Part of a small language model's weights: 3 heads of 128.
MLP neurons of a small language model. Each row is named by its layer, matrix (up: input weights) and neuron, and shows model dimensions 256-383. Each number is 128 + 32 x the weight over its row's rms, rounded and kept within 0 to 255. Numbers have three digits each.
A block is one neuron, or neurons of one layer that tend to fire together. After each block is what it responds to, as a language model described it from the Wikipedia text at the highest values.

L3.up102:120147121127152195112110063086097076094122090119132140091107133166117078104128114118141187139168149167056093160130195120119146158161170146098154077123157169115152106134125126137143111158119106052085087116185122141135137102167135153114144123139143133093131068102051149129174189163121141125133138118119123135139125131120116099135092160148103104146142113136172129189092101094078126105097
Responds to: Subject pronouns opening sentences

L9.up253:121138165124129148181148059097047118135131079157106133113122080127102101100155139131115106129176137113120150150037149098155130135107143128145137123141204201148150144111118124191178152186121151136078144153126115089190109120084107079099169119075183129096156104140079159141089173150163142156107120120169153105176099137104158130073154138101158117153101114170146145173093151086111132128100
L9.up338:130138196110172106149192079113112122104142071134137160122168046205174099084166145174125159154161137126102144070113149098135105139141096139152144114133172156149095150084069089166098158150180143065115153190187087136116103128091069099121088167087185115111158045120056119107164123160162172173125142086114144147149123122110115135090124166096086119128129082180078120175151129147169076080151
L9.up569:100107123128144172151139133143117118124132052075185189131154132128136150137108145152188064184183169115138147179069166086162080132163145127125171095198223093101116154109137130144087190115154082085076159145119101106135079173099157079125092135126126161123119098138082143121128098174100095151121120113090112122102119149105123168054149143038133083149109132194118119084172125180135061044132
L9.up924:107160150129158165106136122092136149112108091030125122150134132154138117098152174149150096131128149107067184095205126049178130157178088109173152118156140123150128140078162063174130172158121134113032137154120064104157124153117138134147072077119136050133153105150141118158168142158158093155136094128095118104114109143089184122090137190081109093135113168125120138161148127159074123146131
Responds to: Transitive verb inflections

L2.up59:138137189177121140186150171148139142115117103072125110124087151145115118125080086110092064130148100139123139137194174162169101057079132189085161100109175172103163156089179148200140149095181092162123098117127165166152114081107134149152141109186159153144118128146094179144128153145178163145155158162144135144176146204128134151064060142090122037187084151136131121095162144081128069108148
L2.up89:174146105124175155136250108151135152077097106150126083159132126147132129109140132136152146140119160139122106125122195142136100082103156079100111128149151139111091143173123096091135116169124140123155161140122156130101077151105065152168093066121084113161103092129112118125154147147142118103153148112175152153074073129100135137128071148207150108085155105160139140125114127143130113091119
L2.up225:158153164148121113132133151107143104134161130122146051107105075071161138109118099132135085109176170140078103142148166087115133072091162148157134096124123108178129130115143084133116143107102111124126177148148182148119109166069073090118103056117107121111179167129095122140101162163132106076196160082188171107122093206098124091095182170109155114131152101157157130128127133143068094055104
L2.up375:150176095169119143092172156138170151115109154090121105139200146076146083125166152122150168144136161160131104139182139145156071082088095138129120159172107110117105164118085116113091170132091073092096108161097094120130078163080094122108162075089111083138127119181136087090207073131122134104118169068144125201130083191116136130147190190090140149170128156090078141118173168113113124107143
L2.up376:150119119189138162087117104117098163092100132085168111150118143086170189101068189133143121058145120107132124150192153082135149209147151145100103095121154116157127085161161154218187180182135129082135122093149125171175129147124095113164163102186124093129102131169134178130163100156116115137158124143168094116129137127080144094148079142146169075173106128097105054164064126125125095131109
L2.up388:123168149117162179145158150048094126094116125131050084107152106113152111097105160085134102181149133169134084112115162145084145085154133091116106111122130121088072163168073113142131108112114147082117100142151122128111113153156103197172133100140101113169117091100124104134149134201106127133131184160143065133095108116108125063173107168190120101171178108100100128108157144148068104109104
L2.up396:165127152173148209099182094150104177126134093140129108109110124114106068051082162149139146131187103157098121132120154102170119125075112164163134149156140138133114158144120129164143140150141132109105148084161110167121115101094134098161157106113143110136190100152108113085161150111124100139176185173098151122201129125141150106070023137091093138173098139122059145149091169064175088132110
L2.up469:153190166176143115134183140174132126167132097117080153091163087125155129106114169163202113137102138121077106131128143127128139139098136112128164125133121078110074168112127171109159125131121127120164144213120153098077057221119089178134191093116068107128073132144162097109188055159108101112187151113207076160133106076125106129115153171150164133109108128141144123190075116119103114095095
L2.up571:157127148104157135174166135134152101089162109107148129143179076091124103086088153112130115117130154169101092163091131120092093081104094128165092139123137096145091119112127091092103148143117105109111140132147113154108051162112118127165163058125120103134151119174141093114144123196124157086170188088124150108121101119149139073102102172189118109145138133173111156110100154138128116116119
L2.up653:141136154121122105161153201112056157094082113085093108078163070081142116085131132073173122183119160159154145119123123144160175134151139097187137108183155122137168123100110151142134115103090172107157158097092140109164170147139067189139117153136010106200114135126138156118149152131107127171131180141150119113084134144123132107101185161094159105161119177187133081153124131148164072096195
L2.up753:184143168174195180178112151092149100095085112125110100143125103136103142060105124076123120119131137181115145126118144145153129189120095093143176092154147085181151142165102090149174144176166130161098138127167150112095118142103116170135198064102111086124101110151160083122121105150113095173143138074121113189119137086096103108139123113082143075119205116147091121166168120127092093092086
L2.up1093:107105171179142129106104111102136181104133092109102101122130148142190109099106183128138155124155191095121066091109175125160066114090142209143235143143166161122157167111074121177186135131137077157071162111109087151081171183096125109161158080153170114173132126166119142068130149136125105161135150115122154118101145161106121174077108113136239091166113133125168093157145200065095069117123
L2.up1146:161161176169105143142140147148067165099208114135117092102132110124154122063098111128148135156144135168099071133201184204139129107099170145155161147146142112132157141087092127126207185157153138104138153182152141127141135152065143100130154087143139163148144111189113166102167107168103135116146162130134142106146054127163130152121130085113148116130125114127076091137133150130148077087156
L2.up1191:181081093151126128171184119111164122111101165050151170157166117132142108116090138083176157156126186150121117147125129096147176177082139171090125102155145089147177179100099144123127151130198093123133139143192094150133109137100087136171140095162122110149088112174119165126162100137126116132198139133071161103088092168091131147094117197095161123088074125209089116167094176137164085102149
L2.up1216:151115167153201132128196146077130159098169083107171149090114115166123084088116197155107151123120134115105112162134113123116104133135200181084113109152161094164210103124148188139199160156139136105080156128136121122150137096146080110142123113188169131125088128129067188112180098135110138045115119181120077157143127170126130087115113103096136112133086099089106110121228123121148105044124
L2.up1459:141197115159127124104122073131143159135117121132128179119128133162127142127124118125213158093088152130113128154136111124136127191093131108164150132166161161156139166101158125126167165131131154082107114161139092114164131119064126097184169145195052141131129085150090148127175152139125096195146151140153096129166089125153126132097118143144093126095124102109078101130108193085143113158124
Responds to: Section heading closers

L3.up443:157156191079149140089108129081113125121129076168121113095139107117110121096178153141111138167074144175120086115105154141170112104108149224172127120116128125137116126125116126200123095153182122141174192134132065128173143110112163178150125134059129134141114092137094104104151167201175154170134151131114118178099148117116128144079100141148099088123148118108177139126170122117139101126115
Responds to: Word-initial fragment tokens

L9.up684:124155113148124100187121167102186138114151141137112101121169142095134097138178115125107092171141166130134131125141129102117114151104063140141120095092137130198102099109135117124112144116142170137109137171175069124113128104136130160174084110139117093096154099174086107144082119170167133075145122109162120194113148124123164109144138176173109121148123175117125111182125105153105101163166
L9.up752:126160128082106181158182082155076132150161156174128110109170079087155122083144124117119128133172177161125150164107154115165132109105120125168104095167206122193084006108155180153160140140175087114109139121140100084209102162118119133147128139111165100084164109153089114114106158162180104147162132108146131178152086129120114110071055159174088084168140054132152157163147131136112100097130
L9.up1048:164125164128125097094137170083181136122137118151088130142207121071153168084150115093130113128158127096130161144109163187184108148106104142077160105155125097142138124114135142136148127102103131121095122095163065115106123108130109102182093153121109072101144087136103173054138080155115066135128127124109119111147164121111121161142038141153112149133197115166168100138121156123126054118120
L9.up1510:138085086110184135128139172069100140154114141134141148138085079090133176157141113143087175076158113140188136111120144079138157183084107204083126089081115102140123078131150133161098182164160115171149100100139099150131123182141072141133069117131152105114179140160136082134132109173169105115152117080129110148144155150101134094076121174139165142195146106143096081154117096143140154114156
Responds to: Clause-linking connectors

L3.up1386:099152107105126147131171089064102152096132095179064111079123146098158104093122183131157189131151167125129122150152127108088039136140127132171114117141126125111123133129125116139163125154139159071164192179124094134098070154141058143172123111154144086136115135106111160124232095143116121126157157123103062073176099128089113119164158174178157114139129089115114052171147149144113114102158
Responds to: Closing heading markers

L9.up32:110181111086128140096105132049126067116147114114037150105132110115103136186141105157073157129158142145163136104086160090149140179113118148120075109126126126145064081184076128175129146178091053114137110125093134143097152085105143149134113145127143174144135101154118182156039143157129130191175109083118108142162089142078147141158099177138062143098086156136115108133136185162163093131149
L9.up132:147158128126138175107162069117149116128176156086063142104132135133155148082125140123139119099120103113095116159135119141170106185161113170168103105110147097152083089147157123176130083159096132161152104146165132206096158146106100183149108074123119116101126110154082084133087066159162116149187098102140123138142142114133181080124101131178122136092081099121116105118099139173129125151186
L9.up673:134181124126143117116089113134137112196188115178115131113151156140159152153171141171115108144150177094146137106106176077121100129111163144100061086153188159175105062097139147120122127192150118110119112143128102069072104152126131115143142143161154124101135149107107118113151130158154127193167162135139090146124103180117180143160152202106132148142136069087098079158168123146086158134126
L9.up1289:155142104131068121106190119137151130101159111134097161130180100118177108135158070100142159074197182119108131100131146081158135117161136164094152105149138137115133151123111104147069172124087099145130141172130122154139175201109110117122140068142126145164110119185103156134074145145104133099151170084109096125084149161109165165100107109151129121119138118101082112171158127105100085077104
Responds to: Occupation nouns in biographies

L2.up24:144196172132154158108161172116094108061092126105138111092166064140171153073124110071121076104160098113196127162102114105127200178124120113110123109157175114112116168130124159135167142143167116112122132120177198129177119128129090094154144196137182124151180098182140090090152102160103095168138157107134098091140136174137092103104097147098144121116158083131069111165212103114145116137099
L2.up139:143111109127133152165173081129069076101091103092068103121145103131177111090144098125179089191144121185198142154163151116170131153174106172102156113240162103110097115160114189173151148160174082095206156150114099101146066107100094085139054145139085163167139090098157108071130158144107118163181141152104129146171097144154095130132126119114128093088134108147086155097180115102152093142138
L2.up259:173152192117131208118119137043094089140072118088111109162134124114116080143119163130135097167172129129130095130096186134167117127114105133086134108128143149142134099151089129149157171117190105128115170145176088112150128148101161130148118109098114129126171050117106118086071114157139165164157139120178119125135101132117144101125150185101170072152174158161187193098170128079125116157088
L2.up281:146139168147140107116118105131115131156150145098027095141103151176184142094153134092158134105127117094167106149156126113131118139119112166114179105110149133109139163133147200145127142156149120075085174089133100117129088100137071100181082122151152141124104060066089120124161109179118106154092110147135159170072141075128073108121153120137160049109111089168108106230100111112144054168166
L2.up579:118155135141098103203156164136067115079115109074105106147158150120103096133155142108171101168194110122135109093187138176140132099133132109138124089187131158175125123140121119150091137172134096136177142173093083127159127139064165093093111118110099147147138100171114121088102098157132169138124163077099143096139124140121105140121147195069086122139162099177199156084168169122190104117136
L2.up644:113159119140109137172138081166096125134125097104085135105165115120151097154195151140188106181161161125165178100120157082130093094121033121129143106135137168098154106079107178163171145197086043135139170157092100110106121145091141085127167152129105173174161126083107127111160145141127128154142153113154128152129091144105104167094154154087143110154144142123116184129096188116167075096116
L2.up678:143131115125167133103181158135046123088099120068172059065114102150169081029081110098132110192202104137154169140119132150134160122145122108094102134126140129139131107125112161160159171128184149094102136145142134166135132117123133129142136148127127112149119080099120135149171145134136145202133134137104134130160115206144081086118133169065115079167137074193150108105197187141159093104129
L2.up881:163123069070135111152158150105102115115111076107114107156151120115116076086124173131075175112130141245103130122059101108128161141158067106098135122217133132102123103119077131122154148158139116104136118130201126144166126106111104192086102137148091142141150127079090136122115127135117143174137165141163132166152077165160126129141077134151148158128181119080082127118145085121109137160101
L2.up896:119129131138119111114194152126122107108154080163088064118165096114082142047127143070150103198126151165155106139151124102166124128100182094180158134190163106097163112140143112103157114133197125122126152114125116158192082159105168119167120100144156160221167090118087080056118109127151110114110199137104159144122126149108053131113124164122148088101095132100093119125226175071135095132131
L2.up1037:163179121114147134096093184095121146140085097140068097080132102163099095098140154154081100148140159135178125123105125173180162119126077153098180107195110114136096142099089118168129126148138075112172150194078135109122152139102055141123119134113094153114135111075105168141146125172103120113117129115149162181083140120119123123119142179154093089111144096164107144124139179095125114125092
L2.up1052:099227121136177173165156087117098105165113092110152110134154183104138109121113100093111177167144161140140146069152146112146135175157083180135207129127218141087126140137099119186117185113170092084093107112131057111159067130100114118132127115134128106150095082159150136140176088191118154141136133116179145149070147154124085090106183129132136067074127134140144179187089136192079058145109
L2.up1095:202133119105072129176227098111162116112135115126142119090137140167149106154120181170130146117162141079152149116152148141128110104139128186109148104117116151112087090130112181096086122154187104076111166170155027133135121130088105128103114096147057168139117079117058085082109081163189107156193118130128154153107112146087088143152148189114134104090144193126180164117122193137144115161129
L2.up1233:109140195160180167180104124134077086100064142040071083157161137196059080097128116075126056159097143172145086106143152156204132146134130119159133131188171106143119152110105150163158116171125150131130071157208069128146105138105090078136089176159099109130094129166107164122087146129131110157166125130131087103167106110157114151110117085187103092147113131066125144105216188108181120173072
L2.up1274:094110131139165124149141115090104143075137094131067082158129162158122134125123066126119126148132206119198164154126162115172067073081103182116209123167169099108087180086138100157121146171172078140154190121118091140108048123112115118173144137091099221199151149141147100082145174142169091159132158110084087090153148122103174087088070090146127124156077097096118112089203152122109084100067
L2.up1448:117143114111122150148092097127062107098185136082094162124124097091147153104160201119169075159131149151076088142145130149161108121096132156098140126108133118192103193078124146152165150111089102136102133141208119118126078172130131126144125074135118167140130117123113120147166102102127159112124151077137076074158064136110093062151080166185156118130091112144120150147127129063072142132015
L2.up1475:113123213133063163106158144135076102152105058116099147155164147173069145111143104093098106133148118135176051099097158173164101121172154149125127124137134129128119102102146166146113161122156134057128148114110125129120119134086079098141095132144076157196147074098032116071106121140079172125160169084108164149134113097144145140164100071138154091117122113114145168094148142071222106165158
Responds to: Mid-word subword pieces

L3.up1533:158141122125112196073146083171141109089170133086070133122184146161193066099137120129160147146192092106189152110109122151180159138103103137144100077161194136125150132194139141090094124111128127100104181177091090139168106201116142074172087137128139121124164095078141144083141090155118179089120154141112071138114134168150139121118147128104153074106132172159093160091168153085170084109164
Responds to: Mid-word subword fragments

L2.up31:148113130154127145105140115147102107121111088196119124151117174109161102094115178119142198063143138124126160137152150092149105098106139150090142117109206123154175105087115184116146099171196149083133194155137075111159107126130153120201171157116135155141082084131130184152154122111093127166121118170086088150121156122185123112124073093112098118122161110121085145114235119143112110097110
L2.up223:110152111100153125145129122158121082088144125140101087104186133060146113075177152129097182101125129116055076153157176160109134120147102142173123070122151213101158138151186151128142146182125138099121108118139051109131110109121149124174174173122120123110174094116085111136165137151174155134088136118165113117135153224118139098110064192191101122150111122111154092138092103124103101158101
L2.up269:130100132121096126129128089126130150134101133117130082159175133133118138093121114136115099183131156143148137054117150113143105092083133126156091117118141136114100138110175199162130175213140154141160221133176084121142114086081152186144095151127136100149177127098128063118073156108185112149134094100060140153140117146132129134063115164085114083136084111117121108071149140137162088130140
L2.up280:088112112153107183115224147132149103081177095128055171103191085177149100117142156127184157165120151129104086112121170128146144154089098130063128102198164155130147156171115159129181129156161111135074118093113168111112104156152136155122121152125126131155125060136131117120162097140166144137131118101088070156111104143111157121098088172069158072108080089144104146109083142110099107048141
L2.up412:133209159110094113150094082143132174084162134109117145171150109128100154122132164196113125128143107183074149166129144133156174103113116130153161099129157093182087119080133155119129136128124073142080108162105067104112098097126123120139193143082104100095131150124136136135110124157116144131155170080091073146126158147129100086046106133158084118181168095146106124121109107176135112129098
L2.up545:127151165119142184156110124088105126136110077161062133114103147189156087077179192120087201108120123102083075105131136108095169119119096183144161098073145114102133132159122094098168148088113123052106150100153113134162065151141123194156175134105132149173126078136089110143194153131095176090127098135189080151109142125102142071145128157169117113191090089176104120187117113137097122078103
L2.up859:114163107158127178115176175116140116053121113114116116145198108191148147137203133170069114128181157132076136129080136155163103163123166127150116066161144133124086164141089179061192153182163013106124161190099129059114108141096110157147166125106112128148143140167122088097155116129170116144099135124098100148132150199100098133095139060120172077118139090113141129072145137115125140117102
L2.up970:168190132129175186121152068185117137129148126111067157104158141130101116112132100170109177168149140157111145107053161127143137136176123119150122095162176138190137144126094155080181133184136116133172162186162120049103093132108166168141152132145154170121172101132119103097123223141131133101136150112055092139140103136106075090057103165117099131103131160171074141118132117178136108089110
L2.up1106:086137125164140164175174106111153117193115114145148170161169131104126111099122112105163174098080239163127117132128189136147123200095115114101199066149186128126203125141126181130118137129115156082084202199165136117102138127140125165171144118141139152129122080154154181155131148142096148128138130155118100100146104153128116129074103172179112093100114137159126142079089132119094155123079
L2.up1235:130105157130106157120113169125115144092118151148094114125076132149135111104161126128139095135134116119126167091119155102133156119127066139148148099180144162086098164124178173106144142141122061086154102180123156108123114113118116116133067150097113113131099131114154110120081130139185115121131140176143120144167076151133101116134153138147130082162085117108136169133107172115176093113102
L2.up1390:146144164128130189115125156135143142157158084136060192086167099153130088115176101065086195163073127144153095098115183101163125190140114173105111145119137153138101143181069099117157177126145103107137213116105093133116125172109150158161132152155094105211108086121109140151121139181113175110109134135155076162100144117091125128108163148107122091140093160144144162145048151115101112108059
L2.up1394:074182127177092165121132173122063112112108123121142180130147164123137153079178117146157168110130173131064141113111168147151124139092117137111078088075133151143137135159165184101130114132118113065094135162203071162122078152146110082136165142175157202086157091161079059113175179133144149137085118140131066134144130160124184109110139132142119069160112106087091152075142106093146110150062
L2.up1442:152125109101112099091171069124097102109143076153100162119144148178123116182101166143121138072124157156120067164133219103122079191158115173097171102106156137104164129127156148144117114099128139114141119121163092117123094132104090100145113129128171118108132100083154139133128164152101114127135126158127118141107168106116096111103160178181070093147101106149165040156125137126111066114125
L2.up1477:153164125165124160126145157111126134126125106118137119076115132123155036103113151173157176122173160126112153102138173104172100051096139163179106097111132109120115159144111143170101124137089121077156189165112141114094091058111098108131165134082120138111185140138130117097181144114182094130155139100178072137107089163159191096099099164094166090101117087092083155156100148098117093106103
L2.up1520:152186194133109138108146171117077089115100098138143143106167150167122115129157193108100119130121144138124080090079139170129057105092149140137116098074116162165111161136144111148230092162120113125157096185090105136102054102117102134109143108089120112131177143123139081099145174144148162135100122112146067211122063143087095110113086123129158073127130103159127146158117125106171112117148
L2.up1529:130172143144122141134174152099126140158173078063138090114137106152133100056185165107126162160095155122113146182159160098182089170118108170106130119110173174119161136126159090115127138134143111115125136181163115146159081142116148098148174138133154177124144079153127087126192121111144136112130120138153030141085089178150106081115104140116123101097092081191158133156166113114159064091165
Responds to: Has/had after subjects

L2.up80:123185087099119134193203170069081111110126058090107163071154126130096068139184205090133149185091109161139118084104169205144117122137091157143118124116181097122158096136113168089104105096136134086133165174187059132133090158103076123134130099154103136196113154072128134113105146167151230165139156107157137112156138133080135177149184155135100141147139142144167171100179205091128134106123
L2.up212:104148125134181096084122080153109114121166149146074100123087193129068113117140172113172139122120192128141156067096101139129091086099134136158101109118144123171122155071090156117107121118100100105168163188080053159120067090102093117180113081178127141151154099087073114089097161134085155142131133088087087159132095185146123111112190161158136087168106084144096201086144225128135104170136
L2.up245:177122181148124157092184128144123085120118106162121102125144131128112153078117143115107114153140179192149112081109146102122169107115188136119084081121131119153120203142166123127145102076145138128153191177147151144127121101107139162200119060111107112160112132110115143101084143173116073139145151155094089148099099185147139155156119165178145053135124099097146142115161122112176132139131
L2.up318:134145063134141179091166125138115085157127136090161075073147148147114134104127179179128129087140124135183140122087127093172030119100122139109108114175156161163136109199164151152073113048163092099090142151165083154146163102118069166142049105161164137093085069117080132129128143141141149067146097097103039137133138149068080155107138143124106106145137142156156166126152164121152080092113
L2.up547:117116100073122209130171083122181095082164158126133140113132149134114095113120105151095198138139154224082168076117093128106105103127085173149131127179107087102081186176073138082049089127116066083162160154137070096137113105118119180144092108157124150168113093171140084065135056154135155079125194083069096132135117134098094115146140147170094130183110144125132212077096229133141090127144
L2.up826:154118101139103164129094158124069166095143128149097177126180083132134078067152156121116100123146153164165118136096120188144109134147133117077156110148138134125129140146084150166183106143090097087126106151116109145143143119133060081145127145141096150068158106138105135142214125144168169141145164097133146175121110079161157127116063141117194113116107188126098179142085167190173116124111
L2.up893:096127128100114123147240197086080111076163094103096159080150087103113108097154153132167188101122160124042133120094144152164095100169108156137071104137145146183165117121127157127175154125149158116090165152100144095158113132109099204164067079153121109206120105145155108051193068146155150133127135134149158086140107093110147078104084164130113136127159075166132114148099175095121132039140
L2.up1137:142102127095133134078127103120116084157158135142072111128132174140163137116104108119149122220150143139159118191148144136171105126134099193102120100144148125151104161164187144142101130138124122157089171156148109204165119173103094154194109119163120106156143096091126095034124101151067173111204124074086109124141176102126145114137115168136078076169061160147076138111150161126083099049131
L2.up1143:180145142184105209127135136080134087141094112091103141117197164150156066056135131130083105112133120188119095106129147084130134088182163128110104102146133113154165083201157156139164121111090138095153125155111120105099159148094124086190112124146140080123143090089116126062152153147175163121099099094140106116149050153137133105134103194168133106075114132110155118094147130098193085155119
L2.up1157:102135141158159140132150147063109159081105100083098066140184089123145147076121199109096115069118164154103105157082127098137143095142107103145180086128178163136125050131127133117205093103129160114130136100166143172104104188169164155152124103139151078112168120120070118118180113185119157163146086073091091158128126150104148099145124137105123078164177135147149132104156119126072078121148
L2.up1301:122132153074173133170108094110100117107184122105135048100173155096111094144129175073114077144122122192106103089145138146165185141076092126158125112103113095172149140099147134143117129110138062125175134186142070181185127130094105134163107101153145107204132105133110160109108153156173183152119162050109068120114093131056123132144191136132156103161098125138187151090148170092129116110157
L2.up1386:073114179140122107187180156160115104070080125110151087085172121133085120082161180083129111162130098119137107104111131184175144108123127104131098092122148200138117072120193153190157122111108046124141118135109085177186098100081097105118092087153130135123156099127057161097171138158115146127121162140122142100156112139091123120127112186112140128168184152206160054124174186060123128144140
L2.up1401:103127125156093141126158081100130094151123066123138144110186125152080109120150102153126133142160152147098124169195200083148078099086116200150160123193120113109130125130168178213186155132175027111122160117095100183096127134104128156135132122130077159158166111134145144043152099114168147128128127064111118125169079142092158171022117169108135079119079149089142148133133147110125087132156
L2.up1438:119158129152114181140174153111087111160147130108138122080167119139112121113144179088131095131146144178103166095122152103133110157159144146132111133125177116144113114153156118090097153068108157116110205146161101123189097120126093148162063081152121145234182060065119083112108105177140156088132112131110097147162066098112092065172166194159118133101057192138148180073188142113135088080137
L2.up1496:146104084125091204123186131119074096106103072128122148110246099112072126097174141133121156143175146188186168125163128086115162151166160111152092141140162160120126112103120166131155156105137162099136165144126158113179040163143097099152070117148144069189152079138109087105135074153115121191130114123131118149086135188170108098073100098130106141142136134130159079055137124158171085070148
L2.up1535:107139138123144159114158087075120119087104085128143115124144159123130078086123152108102120139182140166064184069169154088156081090152096170085104080157132090098100143113159171175131097142128086065111159130148090122138152102129086170159126155149103199170154109071120119063113129123130138099225120091147089138138102131095094120142079150173098145115106129174118155095164121140176083147119
Responds to: Mid-word fragment tokens